Weights of a small GPT-style language model, trained from scratch on English Wikipedia.
Size: 8 layers, width 320, vocabulary 4096, 14.4M parameters.
Architecture: RMSNorm before each block, no biases in attention or MLP, tied embeddings.
Training: 400M tokens, 6106 steps.
MLP neurons of a small language model. Each row is named by its layer, matrix (gate and up: input weights; down: output weights) and neuron, and shows model dimensions 48-111. Each number is 200 + 30 x the weight over its row's rms, rounded and kept within 0 to 999. A neuron's up and down rows have the sign that makes its largest values positive.
After each neuron's rows, "fires on" lists the tokens most often at its 100 highest values on Wikipedia text that the model never trained on. A number after a token or word is its count.

L2.gate245,202,188,210,174,140,219,211,177,222,218,161,223,177,136,210,157,192,176,233,253,189,158,221,210,153,161,142,209,179,215,194,157,184,204,149,246,263,152,198,147,143,222,172,252,167,187,236,229,219,222,262,205,161,183,194,217,155,196,231,188,176,229,177,236
L2.up245,183,222,218,225,218,216,210,178,147,191,167,174,178,199,210,139,232,208,196,218,153,155,179,173,167,149,184,217,228,227,178,214,197,183,203,161,168,166,186,253,216,259,181,202,209,206,216,204,183,156,236,239,239,208,189,206,131,225,159,146,195,179,162,229
L2.down245,228,215,255,197,262,153,270,122,116,194,181,185,232,213,190,172,222,177,154,223,143,216,199,207,165,197,206,218,181,234,163,205,218,202,178,244,220,168,190,167,190,198,176,198,222,191,214,244,179,170,195,208,158,273,222,211,185,239,222,167,187,151,218,212
fires on: " g" 100

L2.gate822,183,167,211,189,240,230,183,169,203,216,169,200,185,183,230,233,262,172,168,143,149,197,210,196,201,212,230,295,197,218,197,249,204,202,239,162,231,218,185,185,194,170,260,186,180,204,147,191,170,191,191,139,224,174,202,216,190,194,154,185,202,176,232,190
L2.up822,216,212,143,220,218,193,199,214,201,200,161,177,216,194,170,193,181,219,192,202,195,259,181,185,216,223,244,205,230,188,218,233,193,204,164,200,225,223,164,215,174,205,196,183,201,262,242,231,182,248,158,201,194,195,254,223,223,162,178,216,283,237,238,219
L2.down822,221,182,213,171,139,244,240,213,197,202,228,192,140,249,195,185,216,200,205,186,192,200,228,193,217,215,164,229,196,143,170,183,198,118,175,180,180,208,188,247,157,228,183,188,186,173,136,191,201,187,275,232,222,178,181,157,200,162,182,155,162,135,198,170
fires on: " inst" 32, "ars" 17, " rem" 13, " Bar" 10, " example" 9, "ran" 6

L2.gate1208,173,130,234,182,182,198,208,261,196,193,246,221,232,193,208,158,184,174,163,198,179,160,158,162,209,175,170,199,166,257,176,248,215,178,170,232,232,207,270,189,194,199,205,259,171,151,168,206,223,203,219,260,187,226,208,214,182,222,181,250,196,229,242,197
L2.up1208,137,163,161,249,232,182,195,174,171,222,191,171,215,169,215,179,226,181,183,219,184,243,171,176,177,166,185,192,198,228,217,211,195,210,138,216,202,248,184,177,219,154,191,199,177,182,183,179,204,224,225,214,192,228,203,160,213,167,241,187,186,215,146,211
L2.down1208,223,170,188,207,227,224,230,205,198,213,186,218,186,203,150,205,173,196,195,174,164,164,132,198,163,199,203,220,179,190,214,144,241,217,258,228,222,167,204,190,213,148,208,191,201,254,199,174,191,177,218,200,192,175,175,192,214,237,213,188,204,203,175,190
fires on: " ac" 18, " gr" 16, " week" 11, " educ" 8, " hon" 6

L2.gate320,205,258,238,228,239,182,215,227,232,203,209,222,178,234,248,165,267,238,157,182,245,259,208,235,227,227,178,187,193,252,190,200,217,220,202,219,219,188,225,205,197,185,237,135,222,257,174,128,182,260,196,210,195,217,214,191,229,185,228,180,212,151,225,189
L2.up320,153,212,202,139,195,198,209,210,182,185,213,183,254,168,178,128,175,197,226,199,244,137,237,260,216,219,192,226,207,210,225,164,195,233,210,243,144,218,221,225,190,278,199,151,230,231,238,169,157,191,210,182,230,214,237,210,188,259,228,198,196,239,249,232
L2.down320,200,183,116,184,224,256,178,266,122,219,208,159,197,179,221,200,207,187,180,147,210,227,156,175,210,165,205,207,239,214,213,166,143,202,218,205,209,163,203,221,219,163,205,294,203,226,192,243,207,191,241,227,167,249,188,213,207,206,209,188,174,185,231,237
fires on: " dis" 40, "is" 16, " Dis" 10, "en" 5, "ene" 5

L2.gate117,198,170,145,188,184,180,200,188,204,142,191,167,185,218,204,188,248,156,215,183,227,209,184,197,181,214,238,109,174,224,190,245,229,168,135,247,242,191,196,181,225,160,181,174,160,252,170,148,154,222,169,236,227,186,245,176,250,217,183,254,229,226,173,210
L2.up117,219,209,170,254,201,250,165,152,226,191,210,266,232,179,168,234,217,192,229,257,202,217,213,204,224,190,171,197,151,176,242,262,203,236,163,181,172,175,163,135,223,169,188,198,223,175,203,185,192,202,204,187,183,179,184,209,196,141,223,155,206,178,164,169
L2.down117,189,163,174,243,207,105,188,185,249,189,161,144,210,141,182,174,245,140,193,245,190,249,240,255,209,195,174,160,219,189,188,217,148,209,162,185,186,155,202,198,202,197,233,193,191,192,169,180,239,111,196,178,233,172,218,173,181,205,195,179,260,198,216,244
fires on: "o" 33, "an" 14, "arm" 13, "un" 11, " plan" 7, " Go" 5

L2.gate146,196,237,179,186,158,231,210,195,186,223,210,248,200,201,228,256,208,222,130,205,211,174,135,198,226,169,165,173,240,259,162,225,139,196,202,175,216,187,164,201,239,227,193,188,224,151,281,212,180,178,173,196,172,185,205,230,191,232,211,161,144,249,174,252
L2.up146,161,170,164,177,155,195,213,194,192,197,211,209,126,188,251,225,256,177,242,211,195,164,149,196,182,255,176,170,222,213,199,247,236,169,201,180,185,215,260,210,196,251,169,235,195,210,167,198,153,223,175,200,199,169,192,198,167,196,160,205,197,226,240,198
L2.down146,125,197,256,168,226,139,236,183,184,260,227,203,170,174,191,238,190,177,228,231,244,194,167,239,199,249,186,234,212,182,187,222,164,200,197,190,204,185,185,160,174,206,222,182,192,214,177,217,224,200,183,219,194,206,200,195,214,212,174,220,188,167,264,220
fires on: " ISBN" 22, "in" 11, " cost" 9, "im" 8, "v" 7, "ED" 5

L2.gate273,178,176,233,179,202,200,237,231,270,194,176,188,187,167,165,174,199,164,238,218,209,164,157,154,188,160,226,183,192,213,216,202,180,208,169,161,201,223,250,190,204,226,166,200,160,129,232,185,228,194,223,180,203,221,220,192,164,186,169,224,189,173,190,168
L2.up273,218,202,169,222,266,251,186,210,230,212,140,191,228,205,180,188,200,185,206,201,219,223,227,235,201,195,183,227,203,140,242,177,207,236,192,156,206,225,240,168,190,203,229,212,164,178,171,202,220,136,168,226,230,217,167,251,154,148,244,222,215,166,241,141
L2.down273,241,136,212,170,213,174,249,165,244,210,153,225,172,205,209,197,206,173,249,181,195,219,187,206,180,210,230,216,152,215,165,195,193,220,196,181,218,184,242,208,197,194,165,165,221,207,200,209,198,238,212,162,250,177,182,169,169,159,197,167,200,157,157,162
fires on: "AR" 22, "io" 21, " engine" 14, " del" 11, "ick" 6

L2.gate641,201,194,166,183,235,181,178,235,218,225,196,199,242,202,210,210,230,172,205,243,187,192,226,263,181,214,190,189,214,213,251,168,179,208,213,133,237,208,198,142,175,204,212,162,204,230,248,234,207,221,176,207,196,252,269,203,186,183,227,197,183,212,243,226
L2.up641,175,177,225,198,230,201,253,174,232,238,283,181,160,227,185,240,213,228,184,244,146,236,165,204,236,211,225,188,204,165,222,186,179,218,224,213,211,207,212,235,170,197,150,164,178,232,147,240,215,191,205,129,147,221,196,220,244,204,187,177,171,190,224,156
L2.down641,219,164,188,190,198,162,245,165,211,154,183,163,209,171,205,229,224,207,220,211,151,222,192,206,206,251,215,240,202,167,214,175,173,190,190,223,184,154,151,254,199,229,205,183,237,250,237,212,233,205,161,180,166,182,182,226,202,228,173,235,196,172,196,216
fires on: " app" 19, "app" 18, " det" 12, "est" 11, " ent" 7

L2.gate192,162,233,244,153,182,174,237,247,209,233,181,222,145,251,236,210,215,171,207,228,233,224,171,123,175,222,196,227,214,236,219,213,236,205,195,223,199,151,208,170,210,214,149,182,219,255,232,209,231,230,221,176,152,228,162,231,224,164,169,223,152,193,173,190
L2.up192,227,201,215,235,201,153,217,221,191,190,199,148,222,199,178,229,193,211,181,191,192,181,208,188,211,238,148,226,227,155,180,206,250,183,204,234,173,181,224,167,167,189,268,174,197,168,220,214,242,207,168,218,214,205,260,181,224,154,159,246,200,233,203,195
L2.down192,241,202,160,209,217,250,176,203,189,228,232,159,213,194,196,186,193,258,184,155,180,156,195,251,218,201,201,164,208,197,194,188,183,212,150,166,234,189,209,176,203,174,211,225,182,141,232,175,185,169,172,240,176,115,168,191,147,207,185,237,230,225,197,154
fires on: " of" 37, "ff" 19, " began" 9, "v" 5, "AR" 5, "NG" 4

L2.gate861,198,227,131,225,182,190,199,187,227,203,163,261,187,177,165,177,227,212,193,191,188,236,204,209,178,133,179,210,180,144,237,237,233,163,202,237,220,234,224,224,172,207,217,189,141,187,153,207,194,236,215,239,251,258,192,249,253,209,236,224,194,255,171,153
L2.up861,257,233,226,138,202,197,225,199,198,228,246,158,195,150,154,233,138,226,174,175,185,190,223,211,265,154,197,212,170,174,181,176,163,206,214,236,208,243,178,234,196,198,198,230,220,191,232,226,240,204,174,177,235,207,199,222,244,266,199,270,227,206,217,156
L2.down861,199,181,251,164,258,155,225,193,154,222,195,199,221,221,182,199,98,168,209,215,207,238,217,206,201,204,216,195,195,187,197,213,232,166,208,229,212,181,177,179,178,221,228,179,207,182,201,249,158,234,168,207,226,247,162,194,219,166,205,175,198,202,265,184
fires on: " Em" 16, "ues" 13, " works" 13, "ities" 7, " em" 7

L2.gate1197,157,209,212,154,188,188,183,220,196,172,168,180,232,214,260,197,203,161,201,200,158,208,161,140,180,204,178,211,190,199,206,156,200,223,210,169,237,275,205,218,199,249,129,233,205,209,198,198,182,185,189,195,195,215,220,153,204,211,202,185,214,220,169,225
L2.up1197,225,177,193,243,195,184,249,215,166,229,192,190,197,210,210,195,211,211,155,229,229,180,239,235,181,202,227,202,240,195,215,164,188,161,159,189,207,205,163,224,239,191,225,197,225,179,150,242,240,143,219,204,185,186,244,171,224,214,141,200,190,264,201,170
L2.down1197,196,152,196,204,240,269,221,231,194,210,182,162,233,219,227,192,176,175,192,229,207,209,201,202,180,208,202,253,202,181,174,228,193,158,262,156,204,103,200,175,202,134,209,162,225,221,213,187,214,190,171,222,199,236,176,205,207,179,225,192,228,186,153,130
fires on: "id" 17, " This" 11, "ont" 7, "ic" 5, "ary" 5, "c" 5

L2.gate74,239,216,202,170,240,264,188,222,213,200,234,209,203,225,178,238,211,195,216,164,226,181,188,191,141,168,158,221,178,175,215,279,190,181,203,145,188,164,159,213,219,180,167,188,245,208,211,145,189,192,254,171,152,190,235,168,177,213,224,250,229,229,254,167
L2.up74,197,182,234,252,232,185,206,173,187,206,215,139,199,206,192,216,189,183,184,222,215,248,205,191,178,192,201,181,226,202,232,161,183,230,217,211,185,242,208,221,162,160,161,222,195,216,198,225,194,267,152,192,182,175,161,167,203,133,147,216,183,188,263,203
L2.down74,206,208,195,229,150,197,198,215,220,259,280,235,285,179,166,252,174,156,168,123,234,218,146,150,181,231,205,194,199,237,160,198,241,214,229,218,229,236,211,192,234,197,247,207,232,192,210,169,175,179,200,226,213,163,173,214,250,172,162,198,143,139,198,208
fires on: "id" 22, "ad" 16, "ate" 15, "omet" 6

L2.gate275,217,193,196,192,179,252,211,166,229,225,144,165,135,248,168,249,255,242,172,171,192,232,155,214,197,218,185,210,211,205,179,229,207,231,175,180,169,156,216,202,238,177,188,219,151,190,240,202,211,258,201,180,157,201,201,217,162,174,184,163,161,185,204,149
L2.up275,214,193,201,243,169,172,187,193,193,189,136,179,184,198,252,174,257,204,152,235,225,226,258,168,164,226,203,181,232,175,212,205,174,177,232,163,135,232,161,216,183,174,218,161,208,227,209,172,247,196,244,191,168,166,188,225,211,221,174,196,233,169,212,218
L2.down275,230,129,237,214,158,226,195,209,188,206,153,188,195,222,162,181,252,241,197,235,201,168,185,190,187,234,200,176,282,149,224,201,192,184,216,185,151,223,182,232,190,187,177,216,140,173,233,166,188,176,229,184,190,202,195,185,168,187,215,158,161,235,264,158
fires on: " dr" 18, " Miss" 18, " add" 13, " mus" 9, "z" 6, "str" 4

L2.gate101,158,162,225,206,172,188,128,175,204,219,238,218,194,220,228,171,167,174,165,220,154,209,223,229,223,183,250,226,227,179,193,220,238,211,231,151,185,203,179,198,208,195,221,214,222,177,201,178,195,229,185,204,229,173,180,200,184,201,190,201,174,255,226,176
L2.up101,212,146,234,214,242,210,164,238,254,166,265,201,195,204,164,180,248,198,175,195,170,187,201,198,225,186,155,202,151,186,225,215,147,238,236,216,167,168,221,189,149,165,173,227,218,179,184,152,209,172,159,187,212,229,211,259,189,131,163,158,219,202,184,228
L2.down101,233,129,180,198,173,156,211,174,183,189,147,241,185,191,122,243,220,158,204,219,200,239,245,194,226,168,201,185,202,236,213,188,200,238,198,218,179,220,157,187,177,133,193,210,160,202,176,156,198,214,196,180,139,188,197,217,198,221,238,210,179,212,230,194
fires on: "t" 14, " against" 14, "y" 12, "it" 9, "ell" 5

L2.gate797,223,154,214,219,201,202,201,201,243,173,260,238,201,252,213,196,197,244,232,273,257,243,205,170,232,200,205,174,222,180,166,176,205,199,219,178,170,167,161,160,206,236,200,180,223,222,205,192,106,206,200,185,206,203,196,212,234,178,193,182,209,188,179,186
L2.up797,209,255,243,162,197,190,153,196,152,179,184,209,201,204,161,185,156,218,198,196,166,205,229,266,236,213,152,203,150,202,184,195,193,207,241,157,171,201,185,182,165,228,236,159,214,223,172,185,201,216,160,236,163,158,177,235,220,220,204,202,230,201,173,210
L2.down797,214,178,186,225,252,205,169,240,119,225,237,190,189,197,241,235,123,239,189,202,208,184,258,158,181,219,202,205,151,144,204,218,196,186,215,202,163,183,207,217,193,229,189,196,222,170,214,262,224,221,201,222,194,225,204,191,224,229,197,171,188,160,220,185
fires on: "is" 97

L2.gate562,157,182,233,229,189,201,226,192,208,229,146,249,182,179,220,187,216,249,191,180,214,212,223,200,175,234,201,171,246,226,196,193,250,197,184,168,190,142,179,217,235,157,199,168,193,191,223,154,243,211,243,175,156,193,212,229,233,148,194,212,193,186,247,186
L2.up562,208,198,237,132,150,203,222,169,214,225,209,247,162,194,208,239,200,165,166,185,181,207,236,218,191,190,188,181,230,163,220,201,207,227,192,226,140,231,208,216,235,186,244,220,252,144,226,192,233,246,233,210,195,180,267,156,202,198,189,203,187,191,191,203
L2.down562,239,152,230,177,233,259,155,195,197,247,192,149,190,204,150,224,226,244,182,171,194,153,197,200,200,209,202,179,225,187,199,189,163,204,204,184,229,191,190,224,145,179,181,235,194,190,236,172,210,177,220,202,178,159,237,211,236,183,225,217,166,190,195,203
fires on: "1" 27, "8" 18, "9" 14, "7" 11, "6" 8, "3" 7

L2.gate536,176,206,241,209,254,203,213,213,218,229,208,190,240,216,214,184,212,218,172,153,203,166,218,211,202,204,231,172,210,198,209,190,237,175,174,223,157,180,189,176,243,187,190,244,226,217,166,188,226,153,178,221,164,230,239,193,170,227,197,224,207,206,143,198
L2.up536,219,209,198,226,151,250,194,201,239,227,200,197,200,158,166,162,213,161,129,222,229,171,252,209,175,209,189,192,244,211,210,225,159,233,179,253,177,213,161,183,223,165,173,227,241,206,121,225,268,215,207,214,213,224,242,192,187,237,194,202,230,260,182,203
L2.down536,162,210,197,169,196,283,260,218,184,220,227,196,213,216,219,163,175,199,207,190,224,231,175,217,178,205,210,185,201,201,189,231,143,196,193,214,171,129,166,183,218,215,203,178,240,201,144,160,153,204,193,232,233,215,252,227,197,244,160,195,181,177,177,219
fires on: " prov" 21, " head" 17, " bas" 15, " hand" 13, " Cross" 6, " str" 5

L2.gate805,156,217,204,175,214,176,196,203,247,200,237,163,214,250,180,229,154,193,173,183,193,197,184,130,214,207,189,252,185,268,253,215,175,253,240,216,151,202,230,137,207,213,187,174,217,145,192,178,233,230,211,189,164,183,193,202,231,247,243,222,203,193,214,198
L2.up805,213,133,171,225,167,215,169,220,189,230,155,149,198,171,190,209,207,164,210,236,163,228,246,225,223,204,204,219,164,241,249,166,262,238,193,156,201,263,133,190,193,191,199,219,178,169,156,221,202,174,155,242,198,214,182,219,235,212,186,217,226,256,278,218
L2.down805,254,182,164,164,193,240,157,254,175,212,186,201,178,155,185,174,165,204,196,182,217,189,196,210,237,162,253,233,238,212,171,218,165,220,160,183,193,168,156,217,230,211,205,221,186,208,200,212,211,201,188,180,174,218,201,176,206,217,179,193,181,193,247,200
fires on: "man" 21, " miss" 15, "mar" 10, "mer" 8, " str" 8, "eb" 5

L2.gate761,167,238,185,235,169,185,174,246,181,126,182,185,229,223,218,169,194,242,174,205,217,164,213,214,140,263,176,243,176,174,212,184,210,226,231,194,163,223,181,157,204,188,179,212,181,162,227,222,168,123,151,237,166,195,228,172,231,216,195,141,216,222,161,200
L2.up761,161,152,193,193,215,237,188,186,208,157,194,180,283,195,174,237,211,191,130,147,224,217,153,238,181,219,192,169,169,215,206,185,198,182,189,190,168,177,176,188,182,170,211,218,256,218,184,192,197,233,155,183,205,197,200,170,241,207,210,200,196,194,226,216
L2.down761,174,158,183,202,146,175,221,250,195,187,236,205,190,218,206,192,179,222,198,217,213,198,228,178,210,247,200,248,192,212,204,220,213,201,216,183,180,171,236,215,242,182,214,218,205,171,243,280,173,219,216,219,150,178,213,149,184,167,168,165,237,214,231,186
fires on: " I" 82, " He" 16

L2.gate615,202,183,179,222,221,235,181,182,207,157,213,183,178,219,208,225,217,200,197,288,130,155,234,172,193,110,243,235,181,183,187,198,187,205,194,193,147,163,206,175,228,248,200,179,171,157,209,233,199,181,208,246,190,179,285,195,160,196,192,197,252,267,188,223
L2.up615,233,197,223,213,157,172,243,204,169,181,210,182,165,189,208,180,200,237,215,194,243,134,147,225,230,190,179,139,147,171,244,200,233,198,174,223,204,240,180,192,162,229,194,258,193,223,200,222,168,183,127,222,229,246,222,214,161,223,185,230,195,224,272,184
L2.down615,197,212,164,236,191,182,149,203,202,164,205,250,190,211,168,142,210,205,168,225,208,213,202,158,191,177,244,172,179,188,211,144,230,181,184,127,193,189,200,168,240,200,269,214,227,236,164,168,225,213,229,178,185,190,232,167,180,217,211,214,184,229,200,174
fires on: " play" 20, " review" 13, " writ" 13, " return" 8, "view" 8, " treat" 6

L2.gate185,192,173,172,190,201,215,185,183,229,190,199,212,173,202,240,185,193,195,255,184,210,147,170,190,174,162,198,213,195,177,158,188,157,172,164,204,164,180,186,206,149,215,185,179,192,204,234,211,196,224,262,101,191,216,224,197,201,176,213,226,208,143,190,217
L2.up185,159,181,151,213,287,180,203,237,215,161,176,159,204,191,238,114,156,182,187,210,266,207,169,175,193,238,226,212,191,194,222,171,193,190,200,180,205,219,224,213,160,180,164,253,176,157,180,215,164,227,236,206,229,171,162,215,213,141,225,164,211,184,189,214
L2.down185,203,169,192,269,210,156,204,174,189,225,175,249,257,201,210,185,239,193,162,181,244,275,190,170,182,247,203,205,184,225,193,182,225,240,204,211,199,212,217,201,244,172,156,240,189,191,192,162,233,167,191,176,191,185,179,202,190,205,216,137,177,234,181,187
fires on: "en" 36, " Star" 9, "ad" 6, "9" 6

L2.gate610,195,224,167,223,149,208,194,222,217,197,198,177,206,236,201,166,225,162,200,146,185,173,211,170,205,140,215,207,205,212,146,236,206,244,207,150,188,192,239,251,233,199,175,218,176,224,234,200,176,205,235,228,198,277,235,225,230,222,225,223,207,204,163,187
L2.up610,121,223,189,213,183,198,134,171,226,214,159,233,195,240,230,161,174,221,209,146,200,189,197,201,178,216,230,237,215,181,168,173,210,144,199,170,134,216,237,241,243,191,182,222,143,157,185,188,173,246,215,193,208,233,179,166,185,184,231,163,132,162,163,140
L2.down610,256,211,176,158,211,230,204,184,187,213,171,153,207,218,194,160,197,198,233,238,185,176,197,194,158,229,220,238,177,188,161,190,212,178,198,191,145,222,170,208,222,209,178,182,208,238,163,215,158,188,236,164,199,177,235,225,151,178,205,213,268,189,200,187
fires on: "==" 36, "g" 24, "ack" 15, " br" 6, "reg" 5, "tern" 5

L2.gate1107,218,151,257,245,209,211,190,192,194,181,138,199,215,235,189,176,199,201,279,206,223,250,168,221,221,188,212,158,215,184,190,128,202,176,162,177,189,255,153,213,188,196,197,152,213,159,223,229,163,205,218,193,213,226,253,210,202,173,234,178,173,182,184,203
L2.up1107,202,138,251,221,250,189,208,268,200,156,236,172,232,218,210,201,221,178,202,215,212,181,239,208,204,234,245,211,202,163,165,203,284,189,231,169,195,165,193,195,164,224,220,222,182,199,188,197,200,195,180,199,181,216,231,193,174,213,216,174,187,149,194,239
L2.down1107,237,211,204,194,242,102,207,191,173,201,212,175,208,178,167,236,201,258,216,177,219,189,186,195,212,211,197,177,195,177,210,221,131,200,203,250,201,215,222,241,215,206,147,171,181,232,168,227,200,163,230,181,194,205,186,171,188,160,220,233,257,163,184,162
fires on: "as" 28, "ia" 20, "os" 10, "ene" 8, "is" 8

L2.gate1103,227,223,176,201,170,198,199,200,208,214,151,161,144,255,155,140,245,211,171,191,238,166,151,205,227,195,195,237,219,181,230,143,173,189,212,193,231,196,234,228,136,226,166,167,209,240,203,222,155,242,258,230,131,193,161,133,170,172,273,168,170,192,189,183
L2.up1103,155,151,185,151,236,169,215,171,180,202,209,177,191,169,239,191,190,227,185,285,188,195,165,180,162,239,145,230,240,184,204,184,228,191,244,201,243,207,145,166,210,205,241,184,194,215,204,171,186,222,211,164,175,208,236,195,174,233,235,200,185,168,205,233
L2.down1103,193,189,250,156,205,253,206,161,190,213,156,196,261,245,169,166,191,195,136,208,188,200,185,196,180,184,171,203,164,241,206,146,199,166,167,184,243,224,191,263,204,206,169,232,215,179,228,237,159,160,196,166,142,261,179,200,188,200,244,163,199,201,202,153
fires on: " g" 58, " dis" 32, " dr" 8

L2.gate1129,139,235,188,195,161,191,212,187,228,275,202,178,212,243,202,158,267,206,192,192,220,163,194,106,182,201,265,231,199,260,197,179,175,193,168,173,162,221,153,159,225,195,153,257,203,177,195,136,219,219,221,213,235,204,190,218,191,221,219,213,178,199,178,183
L2.up1129,194,245,184,159,147,219,188,209,201,248,180,210,215,141,161,179,180,199,146,158,222,213,199,129,205,193,245,141,193,210,231,231,259,183,192,237,226,208,175,223,207,196,212,162,224,164,220,189,200,188,161,235,206,241,175,265,215,215,197,121,225,231,193,245
L2.down1129,179,251,138,229,246,228,167,179,197,215,206,150,199,198,172,147,199,221,213,168,183,221,187,160,208,183,305,181,225,194,172,237,234,212,198,217,160,205,149,194,214,153,191,196,229,249,170,172,208,181,227,127,202,187,175,195,248,228,146,162,218,194,218,248
fires on: "ob" 21, " ev" 10, " However" 8, "omen" 7, "um" 7, " Sm" 6

L2.gate464,182,179,203,223,198,168,252,186,225,217,188,252,194,188,191,163,231,181,246,196,164,189,164,178,174,134,194,226,165,212,194,192,223,186,176,261,247,209,184,169,178,245,218,178,209,132,222,240,198,124,243,216,183,207,187,208,227,212,243,223,145,179,223,163
L2.up464,170,208,163,231,191,181,180,163,231,190,232,186,180,178,212,203,198,210,180,185,196,189,223,165,237,118,220,194,194,205,160,188,237,176,208,200,193,179,202,228,198,169,139,179,185,222,154,173,181,182,187,212,182,168,173,201,205,176,240,242,195,227,247,177
L2.down464,175,226,143,254,185,179,189,204,190,201,126,224,230,146,211,189,163,166,210,274,174,178,226,167,199,111,205,179,128,254,188,150,198,188,168,193,172,222,208,231,260,189,167,199,176,183,149,164,197,191,170,191,204,192,200,227,204,178,237,245,189,192,239,187
fires on: " pass" 19, " express" 10, "road" 8, " add" 8, "ins" 6

L2.gate179,166,163,222,216,210,190,158,181,187,209,139,159,188,171,220,234,181,222,230,183,218,147,184,222,251,213,191,190,142,166,178,188,215,204,179,157,233,233,130,219,165,226,187,225,166,253,201,213,162,188,182,202,192,186,163,211,178,211,177,172,191,157,197,184
L2.up179,163,210,175,200,227,212,232,191,177,200,212,235,184,187,171,200,156,217,205,214,182,204,219,234,183,242,197,251,203,202,154,197,188,244,179,170,200,184,176,207,185,200,189,162,234,188,272,193,189,172,186,182,175,177,191,183,227,156,197,191,146,267,245,241
L2.down179,195,243,195,238,203,123,228,194,230,169,208,183,189,217,187,189,183,192,173,218,236,240,212,196,188,209,251,250,221,253,244,202,224,240,176,202,207,165,227,201,235,169,212,213,207,153,241,157,241,215,188,171,201,187,188,188,194,168,201,145,151,211,234,220
fires on: " Total" 17, "en" 10, "9" 9, "ly" 8, "ol" 8, "oth" 7

L2.gate417,216,245,261,174,163,217,237,173,204,189,264,170,207,231,247,188,183,287,175,227,250,225,189,203,217,240,170,182,191,218,228,161,209,194,234,231,164,175,180,241,213,221,155,150,237,208,188,223,221,205,217,181,219,184,173,227,238,208,228,132,174,170,215,169
L2.up417,226,187,210,259,209,179,206,188,231,133,236,155,204,185,230,162,217,255,191,218,243,165,242,209,256,209,242,259,232,240,235,189,219,174,219,275,169,199,197,243,204,155,190,178,211,199,215,163,174,220,231,202,182,240,130,195,212,203,214,194,196,235,203,221
L2.down417,214,167,189,189,251,228,198,225,263,180,220,197,198,172,209,199,179,278,177,198,210,210,240,217,168,220,213,192,244,189,270,173,160,198,220,229,134,263,140,209,201,191,229,190,196,241,205,216,197,177,236,222,209,243,177,237,207,249,219,187,179,196,202,200
fires on: " dis" 40, "is" 18, " Dis" 10, "h" 10, " crit" 8, "ist" 4

L2.gate684,182,164,192,209,188,203,196,191,190,186,138,234,189,185,226,174,218,199,272,199,204,196,167,200,214,191,217,201,201,213,210,233,189,178,182,233,192,177,232,219,214,173,206,164,138,232,245,173,212,246,180,133,203,209,168,224,238,216,205,193,234,222,205,187
L2.up684,212,182,165,254,201,209,255,239,166,186,178,231,137,195,187,214,178,196,188,196,188,172,269,169,231,173,231,159,179,168,171,183,194,207,213,199,166,189,194,202,215,184,219,177,201,182,182,133,200,207,220,212,262,218,180,177,200,174,135,202,152,251,233,202
L2.down684,188,166,258,179,193,207,201,167,178,244,230,168,210,202,143,229,187,200,180,206,201,172,257,170,202,276,207,175,190,216,197,103,217,183,188,248,236,234,211,239,159,196,163,189,209,202,216,257,139,180,174,216,219,181,253,126,184,219,137,150,184,215,167,238
fires on: "1" 19, "-" 15, "4" 11, "2" 10, " to" 6, "3" 6

L2.gate582,180,188,168,204,198,188,168,247,188,152,198,199,173,201,208,179,189,209,205,210,172,195,184,188,221,165,191,205,248,180,250,218,229,177,225,177,267,179,190,231,173,186,163,249,220,173,266,200,212,256,252,132,181,266,238,191,234,193,237,188,204,178,175,169
L2.up582,221,140,197,184,219,234,213,159,209,181,199,165,201,210,227,251,252,191,207,183,143,237,237,207,148,219,231,258,216,189,230,237,215,148,223,227,188,166,128,197,171,215,198,200,229,183,201,168,176,222,206,240,232,208,206,140,177,211,160,224,171,190,235,184
L2.down582,197,214,135,179,229,150,191,259,182,210,237,219,270,221,187,232,241,201,223,244,198,176,177,207,198,209,248,223,188,238,241,146,226,241,220,185,151,214,186,262,219,156,161,154,218,192,200,191,185,234,227,198,180,233,223,237,123,193,218,181,219,207,182,121
fires on: "ly" 46, "ually" 7, "ically" 6, "ally" 6, "ively" 6, "us" 5

L2.gate490,251,186,195,168,152,207,174,178,243,157,215,193,207,157,205,183,238,212,208,248,192,199,185,186,182,171,184,221,169,208,160,211,254,250,221,186,172,162,267,193,157,238,158,207,248,175,195,165,158,192,135,232,154,154,197,231,219,248,136,156,207,221,214,220
L2.up490,221,245,152,214,195,160,203,248,220,179,168,192,237,163,256,200,233,181,201,230,196,224,207,213,221,189,206,189,151,253,183,144,199,197,188,228,217,191,242,196,234,214,176,150,261,200,209,197,162,237,201,200,160,215,184,217,244,173,149,179,222,247,246,179
L2.down490,242,292,212,236,167,151,210,195,223,161,207,203,224,176,210,131,219,233,192,212,215,164,212,123,157,215,233,199,160,235,199,187,186,176,159,160,156,200,227,236,159,241,204,171,223,260,205,177,238,202,126,206,139,183,169,201,187,188,195,228,155,168,196,168
fires on: "ant" 66, "ent" 25

L2.gate460,220,242,193,187,229,150,186,190,175,169,231,192,151,207,283,206,250,218,147,189,223,211,194,171,195,239,207,206,168,220,236,182,201,220,190,203,196,224,205,195,192,200,201,136,197,199,198,224,156,144,173,217,232,153,210,221,151,170,184,198,184,194,196,223
L2.up460,224,181,164,168,182,182,231,200,166,241,189,169,122,171,205,200,212,206,225,250,207,223,237,180,191,206,209,223,218,218,162,172,188,229,196,155,276,195,200,201,133,197,227,217,155,223,174,197,164,185,178,219,169,175,193,217,150,177,183,168,186,199,232,183
L2.down460,196,233,183,200,182,219,164,211,160,178,130,172,160,217,172,198,220,230,180,184,236,178,256,213,213,192,178,134,185,224,166,245,184,205,181,211,220,198,196,182,159,245,259,221,213,186,220,200,222,293,153,188,145,211,206,183,206,173,175,141,201,177,245,157
fires on: " art" 17, "t" 9, "an" 8, "ie" 7, "s" 5, " fem" 5